Weights of a small GPT-style language model, trained from scratch on English Wikipedia: 8 heads of 64, MLP 1024 SwiGLU.
MLP neurons of a small language model. Each row is named by its layer, matrix (gate and up: input weights) and neuron, and shows model dimensions 304-431. Each number is 500 + 25 x the weight over its row's rms, rounded and kept within 0 to 999. Numbers have three digits each. A neuron's up and down rows have the sign that makes its largest values positive.
Before each neuron's rows, "fires on" lists the tokens most often at its 100 highest values on Wikipedia text that the model never trained on; "fires in" lists the words (lower case) most often at its 100 highest values on Wikipedia text that the model never trained on. A number after a token or word is its count.

fires on: " one" 43, " One" 13, " two" 10, " part" 9, "One" 4, " tour" 4
fires in: "one" 60, "two" 12, "part" 9, "tour" 4
L2.gate868:516518468487469498499488487531518512498507522464516512510467516492470522512515475510513491496513466490506475485436508513519539523492501534428517530504475555489513499427518460469515534480462462534534466470504466463489463545497522507556508413512480528452495508497524452523547498504474506480493481510515519495473460488531535525460495499481508498497499456484475498463507521487523519518536
L2.up868:530494536484521510506522483522475510530437461482538472450514525506475488485478499494497521486488486461499488503519484485502484477476538484460498524516481514469462526522498516480485494509521539499490457531493544477483496522515483508503457466508480467478497501499502518511458507507477479508513522484535531515527517467490517502556480500456533490507534484501487496486479489506521535508524

fires on: " of" 66, "or" 9, "and" 6, " are" 4
fires in: "of" 67, "or" 8, "and" 5, "among" 4, "are" 4
L2.gate720:508484553529464546452489494492532480511469489519486497464498465519475521472508522493445512512514484483484500520516522502512465483470515487481502510476530501510499482484474518485445502519509506505493482487515500515472469478497527504481508535493504536513460523491534490458534499522486496482516533462528505548469518502497479534506475497505496505515482513462479537463508502495468476475496
L2.up720:505532521500492515519495536487516500463504490508517486493479472500500512532521503538521457537505527467499541519499517490479446437475528510486551527490484514498501484457474522518473508452477516565465497520527512510448449489483515497525512519504505535492502570536523491467508505460521500508538469485494521514505431478527489541496485494531464523515540492489484571471501512532498474505557

fires on: " of" 82, " at" 6
fires in: "of" 82, "at" 5
L2.gate308:509530534499485550480477442459521468485498458529526520477514491460520503526482540503479447500465474500495456506498486520515475477485509525494561486518498495474464478473485496471502473484484497480546492486463491536490490511458497457499506501507505466486453458517473518495526509488485500509470494534513520552522471463484512523508536478506506487421484537496489470486519498520517520483509
L2.up308:468496503475506539499500461543523532477478507477529489534508480517488493536483503516479499500514463523518463505494493478476479499489538510501489482510506516480511485533506479496501549461497530508471461530507541494493480470477518487511514500495529474508517480500440488513470475452517509542495494531500506537547486522500547475498503500516533508487528461473519515478463468496486445544496

fires on: " of" 97
fires in: "of" 97
L2.gate549:475480515510497569499448520503539505516548475530479495467494505505501520445520503480476531469462476470504496483501556546446484507546466530454558515486529543514511478531511503521520529497481515529471529472488501509426526491521519500492483509503510511520512504480497489435539485501487479513492472490513495499483503533488524492493506493520457522481515531535524540520528489487459490506463
L2.up549:486513504505504530518493498526521464543491455508514455519542513495498495511478486446512461485490488511488476498496533531496488498518537512499480530538468504474493550488483528512493516522489525493504489453502459522502465437529525512472493509484477507485492485545468547540541495485522481499525468481500465515521462480532471490541511499469483463468486523497528512454501485542482511493487

fires on: " of" 61, "here" 5, "ished" 4
fires in: "of" 61, "published" 4
L2.gate36:458507500512456533509446483500595498510495528461480520483497499490512510551497508498501515469489490490550499496478499503506528511519476467493501506557557534469475513509464502453542453521500498510501476491498532479488498542524489465476500488516476532492533529497490463490547502545534493489504545505498502537464519523458518516516510532481485557481506481517531530462505535490480529511490
L2.up36:483480492461509569519441474501533497505499483483481535534482520477507482502463490461472508530479538462545455522475488523499493498484506491500465515500531514449466466494529489496513504504507485491490497523497485473546531486498522496486491521441528534562490521526487499497525520451517512532513461489518503464513458535490516495508541471507494472476516505516512491475521491519526515482494

fires on: " to" 27, " and" 25, " 2" 18, " 1" 16, "2" 11
fires in: "to" 27, "and" 25, "2" 24, "1" 11, "1st" 4
L2.gate933:505545494457447413499454491470570525491512517469528478517541477517494508522474525511487507495475508462476477479555497483505496550501449516524515460479532501525450489475459519541502495501480509457510501521548479495525479554513507513491533474489487520529504456520492511479458503524520473501457484516501523514514523568527475484520538514504497482485505531470485469467552524507477513535517
L2.up933:489480517477523488511519499498495501544510492458520529490524473505502477509536464528526518515520483516506436447521509531473534466545478533506489508500534511519498473508459507541519524523520519536508550508520499470532494491530455493551535482472506502513474500499472502540519494490516494491477482475506520471493506510543466498488485500487497488484488523461475503480490513516481493504497

fires on: "ion" 27, " number" 14, " Division" 10, " division" 5, " group" 4
fires in: "division" 15, "number" 14, "cleidion" 12, "methionine" 6, "group" 4
L2.gate56:453517530524522494518474512493490493502572505484461536510483501529467513489493500477455475492550474515496472504554462518487458519540453522493521484528472525485456497494458467544515514481515546511482491443527540523444486495478494475504551499456512452515475461512472510446510521510501508509501471503453468463520488490496499501520480509499485488524497487514492481461495482484509485478460
L2.up56:493515511462492479494531510503508464486514534474492502524533504497449480472527475479468481492467520489565528538522541521486484531532490516516523452473527524511538516513487471521532516499509499527489500522494544489528538515512506516497503489468520520512516499498497486516518501484518493505474507490462492511488496469480478510488481536520519522534541549478478510488495492476518476469427

fires on: " of" 59, " as" 27, " Emer" 4, " through" 4
fires in: "of" 59, "as" 26, "through" 4
L2.gate65:506534519475462529466496504469493523508527480473493510489509479485485475532513473470500478501486493530475495529536488553502518476539492504488463496559504537523525499525508482536472494468468522492523502508511484499506486502469495475490467507544495549469527527479520546524530547511458525503507512477511521482488533543523485528460499457511508515500521495517475500490491479489533470490543
L2.up65:489502516495503525443478482494449525502532475517465515500498526526484485531541476557508511544479505504495492486526513505480489483514472485445531496478469529519526511551514493513505485504501494506440522492503510491438533512473498469464496484525513455492484493486480481540524523523521508490544506505509482501466523471508496491466510475478463509513536502540467501511483504508526497480456

fires on: " of" 67, "ing" 6, "ating" 4, "ed" 4, "es" 4
fires in: "of" 67
L2.gate315:493470487497462475443528450468467483471513513466455462505479470478499517491467531479459473549494505485515513444508519494491487492502509481507533497496543485463495503508450538511466459496507498481482508495497524512453507434516518499527498488487490492501515486462534521475526491506518504513510461511515518484498464479495498496509483473498519543503464512504511447497586512514514499487530
L2.up315:520523536500456516520529491519515543455482458506522450501515475498510532531564518471499468551507482475507510518512521551498446501492543523490483484533473466471520519528521501477452492498492530478517475511505493506528499484489488477490529477460488497515512506505482491530451530516484476487478503495470502542501521516472494484552528506487518465515515508513509520465513476502481513512521

fires on: " of" 79, " few" 6, " number" 5
fires in: "of" 79, "few" 6, "number" 5
L2.gate651:491503463563449518502503509497523467500464486500553529482537460521525507468523476504498487502469532438543529474529524491491502504523569495448520482453488558487496501488471486483495477487528524477473489505511496469499544504511511553493467460466485521506472537519469483574504490523500509533526534536516503508462461503476490568528498531525506501475478494480486521505534537452526474475525
L2.up651:501535535532462521555504514524483473536509494524535521482502464579487504479490483476530475479483521492535501519493493523519523521497466485500517497505530502512502514488504470553519542477511487487535510479520473504493504536505521536508499495502494503492528514513490488477521513528513538477546462529545478514523517541446492484515496464457489470529516461521518486467479524482504532544455

fires on: " not" 35, " been" 17, " have" 14, " of" 8, " also" 7
fires in: "not" 35, "been" 17, "have" 14, "of" 8, "also" 7
L2.gate184:522511473502520493490488494516521492524509485497521530491527453517456488453506490512511507506497482430522525531496500501484505518520570520505512513477484486479489484525531484495486495499512554520496508491520535514499486506514550492463511551526496504520515514449488500533479517516451506472494457461516533528482454504455482494504536536482518488457456500496537522461544542495485480513524
L2.up184:486533505528545496505464548471471471516495515458529509482491484519498521471480508509503525495495522454513586460490530501511505512525490507531503516486494480497449518497521439496491459468463514470451522517486492484488466513476511458481516502524483491527524494514515490487500510471455513507512500513490539513489513523492474504490512501479511504497482523472511481504492487538502478504496

fires on: " to" 23, " about" 13, " on" 11, "ated" 8, " of" 6, " at" 5
fires in: "to" 23, "about" 13, "on" 11, "of" 6, "at" 5
L2.gate935:495425491507492502476458491500535478448496501530513477579561511522495524506527524479508479476448500493459519516509499477484516546524509466487508504517529491487448507500540497473511516539507478544508505447460521496532529510508511519520477526523495486490493485501485507529498481523489494505514502496502505471522482493526457477484499525480540533467464493493518531483474545482482478556470
L2.up935:482505449496477462554508480462511489478499467501506513511490547475494496466512481519491514483509477506471547478517503471496518509486501469541473532501538467496465510520504494456519526519474474520545443431452498482499519517512496509466451485484444532543502525471509477520477516511493523457499532502498477533494516483532482498504482476502512524518495458524519483482493478479487495553505

fires on: " of" 82, " for" 5
fires in: "of" 82, "for" 5
L2.gate742:495511462510518497492427515524494530505452501546516473478493475483495547549519494495537475495543487498486509513495537450512528460502538518499513508486499489509499515472538513460450526523522555491523501457489473492510478488509511472520482482511530512478440482473494514472510554460418501505500504535489515519488496478497511492493541547505477486515488514525493523452483473523499476482476
L2.up742:530523482489485513519458487490527538492483507514529523531531493509452460528516492471493524492525506500487541529520501535552461503488531488494569523469485480482481516503502471502477485479448542461506477492522500470507525484571469506487506466486545504533465508501530523525483563475441578544496479478490456483508497483520517491535540505491482498492529490472493500515487504508482529485460

fires on: " of" 79, "Cast" 4, "ing" 4
fires in: "of" 79
L2.gate839:491536490504476509475502455487519557534495500499512498476474458529523498499536527502486508483571502494494452503480501514488495453520530500511517443486472483461496510499487518479512506477499471509491502493531541520485518522516448505502500522479549491524518483549495485524486499467505498546510505483450461506522489502476524422516538500522510497499504532557476480528464502549484483477477
L2.up839:484525489531489482499483516517492503505463437532518485573486475552487519540553515540534492506520554502468514519501455453522483495498480471548509489500513543495468555481502458462507486522487535490457489494502493515461481463475502473502509488519536519514513491478462492517499520485556436568527507480501482510471470523491510491515498469552466519499515502520488473495525492473498521497467

fires on: " of" 16, " various" 11, " several" 10, " many" 7, " Other" 6, "en" 6
fires in: "of" 16, "several" 14, "many" 12, "various" 11, "other" 9
L2.gate721:516470503497482497442533523487526509474493568518452512476518457499516517523536503529481513476510515512550474485494541483465509504527497481501495525507487529478466493484511466488469494517515469551498477532494523483489510480495514472517481504508509503491487542508540452479503514450477497540489503504525520496472499494473461519474493497521484492508506494508483534470490481525469548468483
L2.up721:556494500531511521505479480489497469497518486526518491474521455509480524504550491548536518512538544488500520503473523485533508568465498489535511511468440496498487505482505499494492464529523497507524489492468472450501511542543472509523472520494473497483498506466516466520492515533530526543497494471517471483452487496489463498520509485532527481492496518538510489496547491484494583517484

fires on: " of" 65, "al" 5, " among" 4
fires in: "of" 65, "among" 7, "several" 4
L2.gate13:504497470503516560485497499500504501503514501551463514475517513485514495475482534514507472549491485494485558522470485530492490481494506483513483530523463487497505483494483532498512489517508456524544521464486495413496475557509483493471497542473516520473499539516505505524524475542462519518520526497529496513507482499481484470521519504480505499547456512455456498531551555536521538494515
L2.up13:542507472489480516501508514486516444515507542502497508483517533506491490527495486518516488466484515504477520504532485480475477464506460494510503539513550523503515501502532492494490477484499459518495517527505485450472504538531544497543487536512517474482501569530462500463493496489471529507520552495567496467497496512514530513486478499493513504499502530516528520502498455484520504475482

fires on: " of" 65, " Candidate" 4
fires in: "of" 65, "candidate" 4
L2.gate540:494498462520426500506495499517464519491495471524540476472487498499515512457503538505472514516486516494477507478524531529533477486491547486505507508504552500535500467507481510486484457488542538486528507480434478538496506504517519551534495488503495543449439490492509498487545515481502468496501523480523484521517475500516480491515514473521461504514541532509523453517510492543498510451505
L2.up540:499493447504499519514483504490489528499500485506485502539525527484467479509511540455493452529519543484489505508489509481511483496468525518527475529511471507532503464516492509548509486556504513497505503476528496500570525496458495558513476472459537505468476495502530568530518499499458500491478478484495518519530480477513479471502538524499481527499512495450558481486480456503479466534496

fires on: " on" 59, " to" 27, " by" 8
fires in: "on" 59, "to" 27, "by" 8
L2.gate244:484439496532537503480502557554527476489461523535525497546533518562471491479507507502519492535492496468473529507522491469520479516483554492529508459499477472490492509449558510502497491462506546481519538478463501539544493548481481534507442486518448505502506494486509506528485529502493495487488489497475486477490490487507429517459501505535487552521494513467529554494518477461476467487499
L2.up244:471491453442510506495494495518578498486489498469483467528507488510512536484533515533481490516481528482482492478554512458538487504474540501488489481508503486525497453472519496515537511526519510529516503490469500477537463463485472550522451491505516506520449468486538500566457523477484517511482555519521507493496491476519475522561476513493559552499449480503516537506507508559541478512521

fires on: " of" 78, "ing" 8, " run" 4
fires in: "of" 78, "run" 4, "establishing" 4
L2.gate879:523543471511497506464527464491490503497475477548481516469474494487550499515561532500469491455467490507505451550517530505477495468464556480465570468488487505504521512538509523454479503516498518532504500482541507502508462506520515468489498515505470497500466471469488532527510513519544507479529498508512491476452441490471504491515538514474481492472537487517563512486488454489528465470472
L2.up879:522506492460518491501479495449530537498517516509494522513489501490565529507539520510490461509533492529517454563497517542490518511520524452463559512506463534479517496528485476491485549517462505504490487506519474472516512532482453491539514506519526452499482512467498512485512493526518518525528492492494481514457475481531570524533518487488475508517519481504532527469514537468520476506464

fires on: " of" 30, " to" 11, " time" 5, " number" 5, " from" 4
fires in: "of" 30, "to" 11, "time" 5, "number" 5, "from" 4
L2.gate350:519506507541479504481513489499515455502533472525530459557508519533519510476495530496501504429532517484486525488480495554492505524515511467541532480523496495500531510510498494473484459490493497484518483464510537478484479475513499532544530505503491526502493521542480527539499457536510503506491511496521463563495510497528434523469497498491534494469475482479482497538495477509494504540454
L2.up350:490542516552496505493550480486454523526480481514554472527509532494506523475456539464504492500543463483467498510511526470520492476499538492553512478478484482521492506526512487481487471448476519438465483478476520481476455507490529484539559472508476479484467517556450555493511496506505525493486505489491476516478516470492489531486486486504520473528524481480458475546527494503508473521482

fires on: " of" 23, " after" 20, " to" 10, "After" 10, "s" 9, " before" 7
fires in: "after" 27, "of" 23, "before" 10, "to" 10
L2.gate834:480468491496490541433487531476479525477470495488466483499513501484532501512506489518498533475568520524503478505524493476520554490470502522505504454488553464505471523484487544513506515518468503488504499503503510559499488500499458496474518524499524527527450490539484531516513558505493481539512519500473471526561460528502460469519485526512509479546523507549542517483494506553551501514509
L2.up834:501476494495506528528496554522521502507511502541530491507534513471485500505453476528449554509487505544465483486490503488534564543506498514517477514554537493498524539533445561499487521487494471498508478489480481500477533490468485512525447471484525499502470491516474510519558524519525461479472436481483468531535498513513512444508520496465503479518453517493489475493488508507461515523521

fires on: " of" 99
fires in: "of" 99
L2.gate34:516544513467490524513508480520503452542498475508542454488526503545476497553525480448495563474466534491483505541506500483512501494481516508514512507481475488505472524513512499474475464472461539502505506512508549537471487536496499483483511464476515496491509511506460526532523483525529505521502464548462507538479454489519498495495500544475504501476499477448484511577464482507511525493496
L2.up34:517533493500501522501492529546484460537522458511551488489515503531503471467552473516489511530479511495504476523533496551491513480509527541484507493500471519455508475521478489446532506489424508533493457513495506488481502540489520487474516478485502485455537509507460492540506463487479522518484502490505476526502499461520447522511510508505532495475527473498472475518486516469504464460496

fires on: "a" 39, " of" 29, "A" 20, "an" 4
fires in: "of" 29, "a" 23, "ha" 19, "aft" 6
L2.gate598:492520453496492546511494502502516491513487494456524487487486485511507509519510466488504461522503542456485517498479495483482488497490497541493512540509527504482488527438526499488510455500471557526531512536512514503462514522486490555537501545466509477501528530537486528515563520507486516530496490516501527505480540491489480529474459533526499499485451519508527523448500512447502488511497
L2.up598:535487457509477508470551465510524537521440490503494472508503554522530498517512494505500490540517508474471535491501468522511502482515498478506520526477500540502497527470510504474485496509472504548487518492517486484469504536492499524507529547463493515469475534522475509484506523479496482448527507526518510487502504414484506482498503531479448494535485510514518477535489494533525484533502

fires on: "1" 50, " One" 14, " 1" 9, " one" 8, "One" 4
fires in: "1" 52, "one" 27, "1st" 5
L2.gate957:487534514483473513468499529471497499480525484521534488471488535509490523492480480498488502563482489536529472497512523491497496494490513545531500476500490526494449511507480442532511486527463507459499463533559539487529451499507527555500499461524482501480528526521474462533470508541456507490498528520476503530554486535499469523488511503482479513508501523465494507495504512510495546503514
L2.up957:508518505502494477469530541474481499505492523456503530470527500467497536509462526506461515466500509514459503510511527466527498470523463516472484461449490526527532516490482450506485474501500529545450462515458493530521487527491488511504535489513440494476501519500494515513507518515466490539513576510486512552489497533507463428503522492502511482519490492470515514513493475500479534480502

fires on: " of" 33, " in" 33, " with" 7, " for" 6, " at" 4
fires in: "of" 33, "in" 33, "with" 7, "for" 6, "at" 4
L2.gate588:552485491533499507495515553509488466510470463501507496518511468519464517517516498544505497498541469528483488505469509465483489506498535483559514501495499519501520491527487483472455501463552484492492452467515498497520489489521497535527456490497485506540465473445518511483510507497530467472493549494545465499526505507547457481522546514531471486464520516498491540529498475451477519505541
L2.up588:486504511547451542504492523500486499552494485505547483492501492514482521526486528497517502496493462502495516509471495452478495474510515484531495509538535513507516531519460488469454484474520488514533477505506519495491503504539508532470472496494516507513492478507479503511503458494516506490500544470484496522464494493494466490473482552531491466533522492552512504524440533481501493530548

fires on: " to" 36, " of" 22, " against" 9, "phy" 8, " record" 7, "ies" 5
fires in: "to" 36, "of" 22, "against" 9, "copies" 5, "porphyria" 5
L2.gate952:481513526498466520491513522475547473519492486494494484528517582534509478498482462465514490500520518494477557577474525454531465479533513517483516513511500504534478519503500493513503496502497534522472497461463522457532477531546494494448480470487484544467504516555497574524519464489488509480508493472528505510496515479521475485469456512476516530510496474480512542501543459517480472481493
L2.up952:483462451529468496517541492508513497506535492592484500500492486510459473485518484529498456521481486450494512487473487490490460509507526520518488543550507532495532487532501545563506507489443490480505507523477500557449485457538479506516533506472492452515533465481496494469477488468548481477512489492503500548522496476480476487505472514501457520492503535489495524496508483495458489510477

fires on: " to" 57, " of" 23, " from" 9, " in" 5, " adj" 4
fires in: "to" 57, "of" 23, "from" 9, "in" 5
L2.gate862:481493456535449472527522578474468467519517469503523511498526483507473530508469503479514478506545498491477521500479491450490471505509505518551489501496502495504497517488479486513507525461495522506514465495472513504460465511544471517515510481528510517491495499501447490463444505489508515530483490462534485537481498444546493484470481533512543496483543504496472510520516468493506518516508
L2.up862:498492451477448523518486551480504467514502436496523505486505516490468470482505496506489502471469512520412523473495518456514474479507503495534498495458544511504521529504482514494463494469525523486517484535489477524490490473545485507443513508484520502559487529502507487505467528496498487490491516483492482541526493512501510496518486506544528458475515518480472501489472497499557490498514

fires on: " of" 59, " in" 16, " to" 9, " on" 7, " during" 5
fires in: "of" 59, "in" 16, "to" 9, "on" 7, "during" 5
L2.gate810:469499512526534530481526473508508460520510487523502503513516525528494509511524485504486491491507473485502507511502485523497513508514527502477549496491499506462507543468511502478477489490479526510477472509506447478454492492494514473518521470530473473485503496458463518474500470445522524513529481510494516511467480495464470535476529557546523471487503487536487506454502455486513494481499
L2.up810:476494510471492523514506514494534467501495454501496478516490460529539534509502485492510483535479510482528523502521485528467500510494524500501540525474494533487481516532529538488479525482480558521479514472544541463477524506519528514476537533490522531531515502468486506504489477443557535447511518523504501536473476470468469488511509497519507505550490481544487530532457476489488458519456

fires on: " to" 30, " of" 13, " when" 12, " that" 6, " where" 6
fires in: "to" 30, "of" 13, "when" 12, "that" 6, "where" 6, "children" 5
L2.gate918:521463480491449510511512541477489473466499511479530569490501524498507485495453520503456512493516556501521495483511485498507529458545538509498500477483542534500456521512506537504464503509514542520529509520486498497516431533485474493452508485480501519496482522517523455515483542508463524543498535511497525520532496519450511524521495497426471474494507488529516495410484454535484514508519
L2.up918:542508467488498498464485549549480479423486538486468506540496508458508514489522492481494477510516494475527529437494483523491458495455521504498493486481545503540498495569523504431482503535466519466506499517460466541487479471539496494460502491500479488503503538500536480500435546522530457517506502525522500516518507469487498539487486464525455473509483479518545488487505484552531517556480

fires on: " one" 43, " One" 13, "se" 10, " Che" 8, " of" 8, " che" 5
fires in: "one" 56, "of" 8
L2.gate824:532493516489445494488523526503453483491500512474530508465461563527470526538475488481471490539538506523452493516527483468508523493512524490458473515528589510478500508474530473502492458488469474490501513529513533521464480534506513484511464520496516485466500500484489492486497484513489524523489510505513496511513460517498507541461503482498508526540492495515522489512542471435526485533537
L2.up824:515518531519492475539518521516511506503505526485473473524525497489492474485474529503470460480498508537471512543504510479492480487523512483465511526456483517541526485470484471495526505451525541519454489521430511512488511490497525563562490520535487499512495485461496532491531517489507477493491526531520503529488538477516502535487509515527505491489545493500548529467455483497545462483489

fires on: " of" 95
fires in: "of" 95
L2.gate226:518519493543516513475484502520522488503516474543526482532526501547509495508490466456489516479521504471511506523456480519490517474547537490535501492473496476500516506549488494502501488525451519467502502479493471477473484532479501458445470518509510430452465515527501461503485457507500492497512467516470509534495530528480513494466529515490506450494503519518466517498453466512474515504462
L2.up226:527503505494525531509481523547512475486468559517526528507533530516512474482504490502499549509522484497480459479520492460498521478517502469509517527509479494530469481506512482460426460493476477457499517482512469512521523478484521491497470524517480486533514542466490543520482525481516495469465523519470518513505506486538495491497491485514475506512489501491475451505525505448531462488522

fires on: " by" 30, " with" 28, " in" 14, " from" 8, " between" 5, " of" 5
fires in: "by" 30, "with" 28, "in" 14, "from" 8, "between" 5, "of" 5
L2.gate586:496481499507479538517527533521485519511529487462519518471535488529513485516503473513471509472535552522549551552497478473521456519518479487488554493514488502514505524468470430499534515532507487501479491465464514476526479546490504499471464508491499501469526475521477522540519455516524505507526457514494511494460484527513480518488504512484478501514489496471522549491522480535441538488505
L2.up586:480498507478458528510501549498515582492478495490523500454527502521470470514486515433482504533538508523492511560509508496487487485551441489472524489482463483474508533479514441491484539501474472499464517502488526479521483539475491519473509513497524441510481465539509483511480453559521495514546495494478483528488494507513497511529474490580478507524497564505531520491485470516480509522498

fires on: " of" 87, " day" 5
fires in: "of" 87, "day" 5
L2.gate746:510490529510432541465452530508491503480510430535535504527497517537526488490514488498515501487481479495474492500509507528499526518521497514498467486554481558505487547534509541465493515483501472522509483483537511496465533502493492469478459483472494467509502526529460509507485505495524466524479470491494486510449481543511469524508515491525469505478559516495497518505471518505481467511495
L2.up746:490503521486431524505496520513511512501527495534546540458491538528511462549530471510498513473508520488490484555476488515486518475487496509457468488556478475470476520492518478454492508487476500489473503498502455555459518512490473471483505483498519552518494497515473538506478552540530499539512496492498482508493482545524485511495522524491506492505547513485490468529486490494500541500505

fires on: " to" 76, " at" 13, " on" 8
fires in: "to" 76, "at" 13, "on" 8
L2.gate604:470474512496503482539475555493464491491503441546526496500485523489551509507490548517483487478560499500504521500469534487488471506559503517505549495480500529475529507535525493511510479535550495463461530478465518472542518496506491531517490495492509505488536510479478545510446488540490448492538528545489517508463487468484524468459463496542511519538507470490465500536534472446498473503531
L2.up604:545510552510480461489479464509526533489467536505522471511514494471510472536513470490475496515519465526495521503535488502509496478470508513484532516495509531495505479510525481467498538519509492492528496498497479427534450524465468524506540530499487528547515486510473513514486523495489523544527544484496504475561492470553478512560535519513482516484497462531516507490485507453479474552475

fires on: " two" 25, " one" 17, " three" 13, " four" 9, " about" 8, " One" 8
fires in: "one" 26, "two" 26, "three" 15, "four" 9, "about" 8, "world" 4
L2.gate841:499501501515503512424514496513472496494484508497500484518497512481498533487498474507478474508529487477489490503469477499508513500533495489498511502492459492506477539485518479537515536457526464503461536508524518498478513548455507553492541484529507509512468524491493536561496509486518457484536491515508496488509511507469498498501517530532522499530513485515506471483509528435554503497464
L2.up841:478497511467515520500505522536490502508454505471512498464443493503461508519451496502499497494551488487480505544488493449473494527557472509475525486475491490493525502488514490502487501446512488500492475502555483468480490512500448485507503510488471521460509555476478504474484479476531498473495533466509498513505469529491528518487439528495489513556522506534506503496470461498526532509486

fires on: " of" 23, " two" 18, " several" 7, " Bar" 7, " three" 6
fires in: "of" 23, "two" 21, "several" 11, "three" 8, "one" 5, "few" 4
L2.gate449:556521534488486449519492517484521504525476508501522496474498487473498552509488500502498511460530512501487468458465539475482566527510477479517481541527558530484490492484527446478480521519525522514553477582505501486491513495561495478524452493519505529492492554472478529505548495490516522527553458493557465502511497522494473497503533493518480532489495513542513501474474509481500523445513
L2.up449:513516517499496525521512521534488458488478497500499499502507484510510503519506483516530516474519515559540484497488492454503570507447479495516482489492542477463468507490481461478501483505485510539502470516504494481489497523509505516482496515507465480505521549505527465534505491504535526496511479527496479521502522505490482508503470482522518506493524481509475518526474546531488509479527

fires on: " of" 31, " from" 28, " to" 23, " for" 6, " Games" 6, " at" 4
fires in: "of" 31, "from" 28, "to" 23, "for" 6, "games" 6, "at" 4
L2.gate444:471509472511467538484530477501494526512502497469520486509455509511496537488518464494522544504516496530513444495516536482541535505459552508534489470491518431495469513438457465528482477493502512509510485488525487512481460521533535509478513493470508502491481487543427536505495516506471506539525459496447503534485501491498495498528526502500534525464511514480503468537495490543474512489553
L2.up444:547506481534502504480486493489482470532448462493509545499517512518518479492517496489507500484517505494445485489516521533455505457479493533456526502477468499541493496534496430481526508516512507512474540526512518493491507509503530541518506514528485456509529537487469493505485500476510500534487494548536456474526474521496483537516528500471462473487517487469476472515518505477509515499470

fires on: " of" 76, " for" 7
fires in: "of" 76, "for" 7
L2.gate581:482485523504501525511464482444539518456443499498467559475500475506518499466545493482475510472517472516515510491541536484491479478548510521501492459514518572474504437552465503488497463525507504530470507474566512518465440526479517529475499466525470482474447502511506485495479545492511470506543496517511499466531472485485547479487565479478487491496513507501517485460481474491510451497493
L2.up581:486525553487523522491512470545459542521457485536529522504497486527498492484517563499496457499455505469525459540503488475498513555502555500489481504478495488497457523481491462441477493528500518510499554490493498548501501548488508523501479526504525485459504491498521477475527517527486497517527486471505474477493453473493472549521448526481500535496497504477531497498483513517479497528498

fires on: " of" 73, " for" 20
fires in: "of" 73, "for" 20
L2.gate4:497526474543479536477509504495530473478506483542453450505477495474549529476511473485517503512469525520487494523459490513464514497510469485500494521482524476529507509490510500488508477480505472503515485478470504470475511487506450499474475456439539453521498467459508545508495496522537481530473526481504492524476447531459518498482511452492497531522486513501511480495553486553511520553514
L2.up4:532541465471488566523524505531523466482504479497489504484541498528499519501510489465533474501474538468542529505480534504483527528531477552461487519473543484535519462498467505484518465485520476514466521495506532520516486495482471514484496474498530461568478478487473535553481523502469491509507509491462503506525504480493474470517530490540537497504493521500520526521519491497472491536511

fires on: " of" 26, " to" 17, " reached" 5, " over" 5, " set" 5, "ed" 4
fires in: "of" 26, "to" 17, "reached" 5, "set" 5, "over" 4
L2.gate932:508477482472518495500467458491514474536508512547519485527495559506473504473501499506509499532471525485487498480505547475475508487466530502500487475514530464475476500479509552486504503459467478454513493466462509500527472480503490547486478525500493513514413472535480526521552491507539506580495488479528496493483499506473525516498506553497538489481523533544544468472513488500499475477463
L2.up932:478514527514552477494499511486459453498517489513507468511517523503492479464507469472492524438511537515496514513505549483486488506449498550485484470511509463479520509497501550504496473482480504500507526486494550500519491519459491488500446492476488485465472458479493477498558522508509504519511477481511480515510503519503472525516494490469495483501457528461531508460504462494421457458466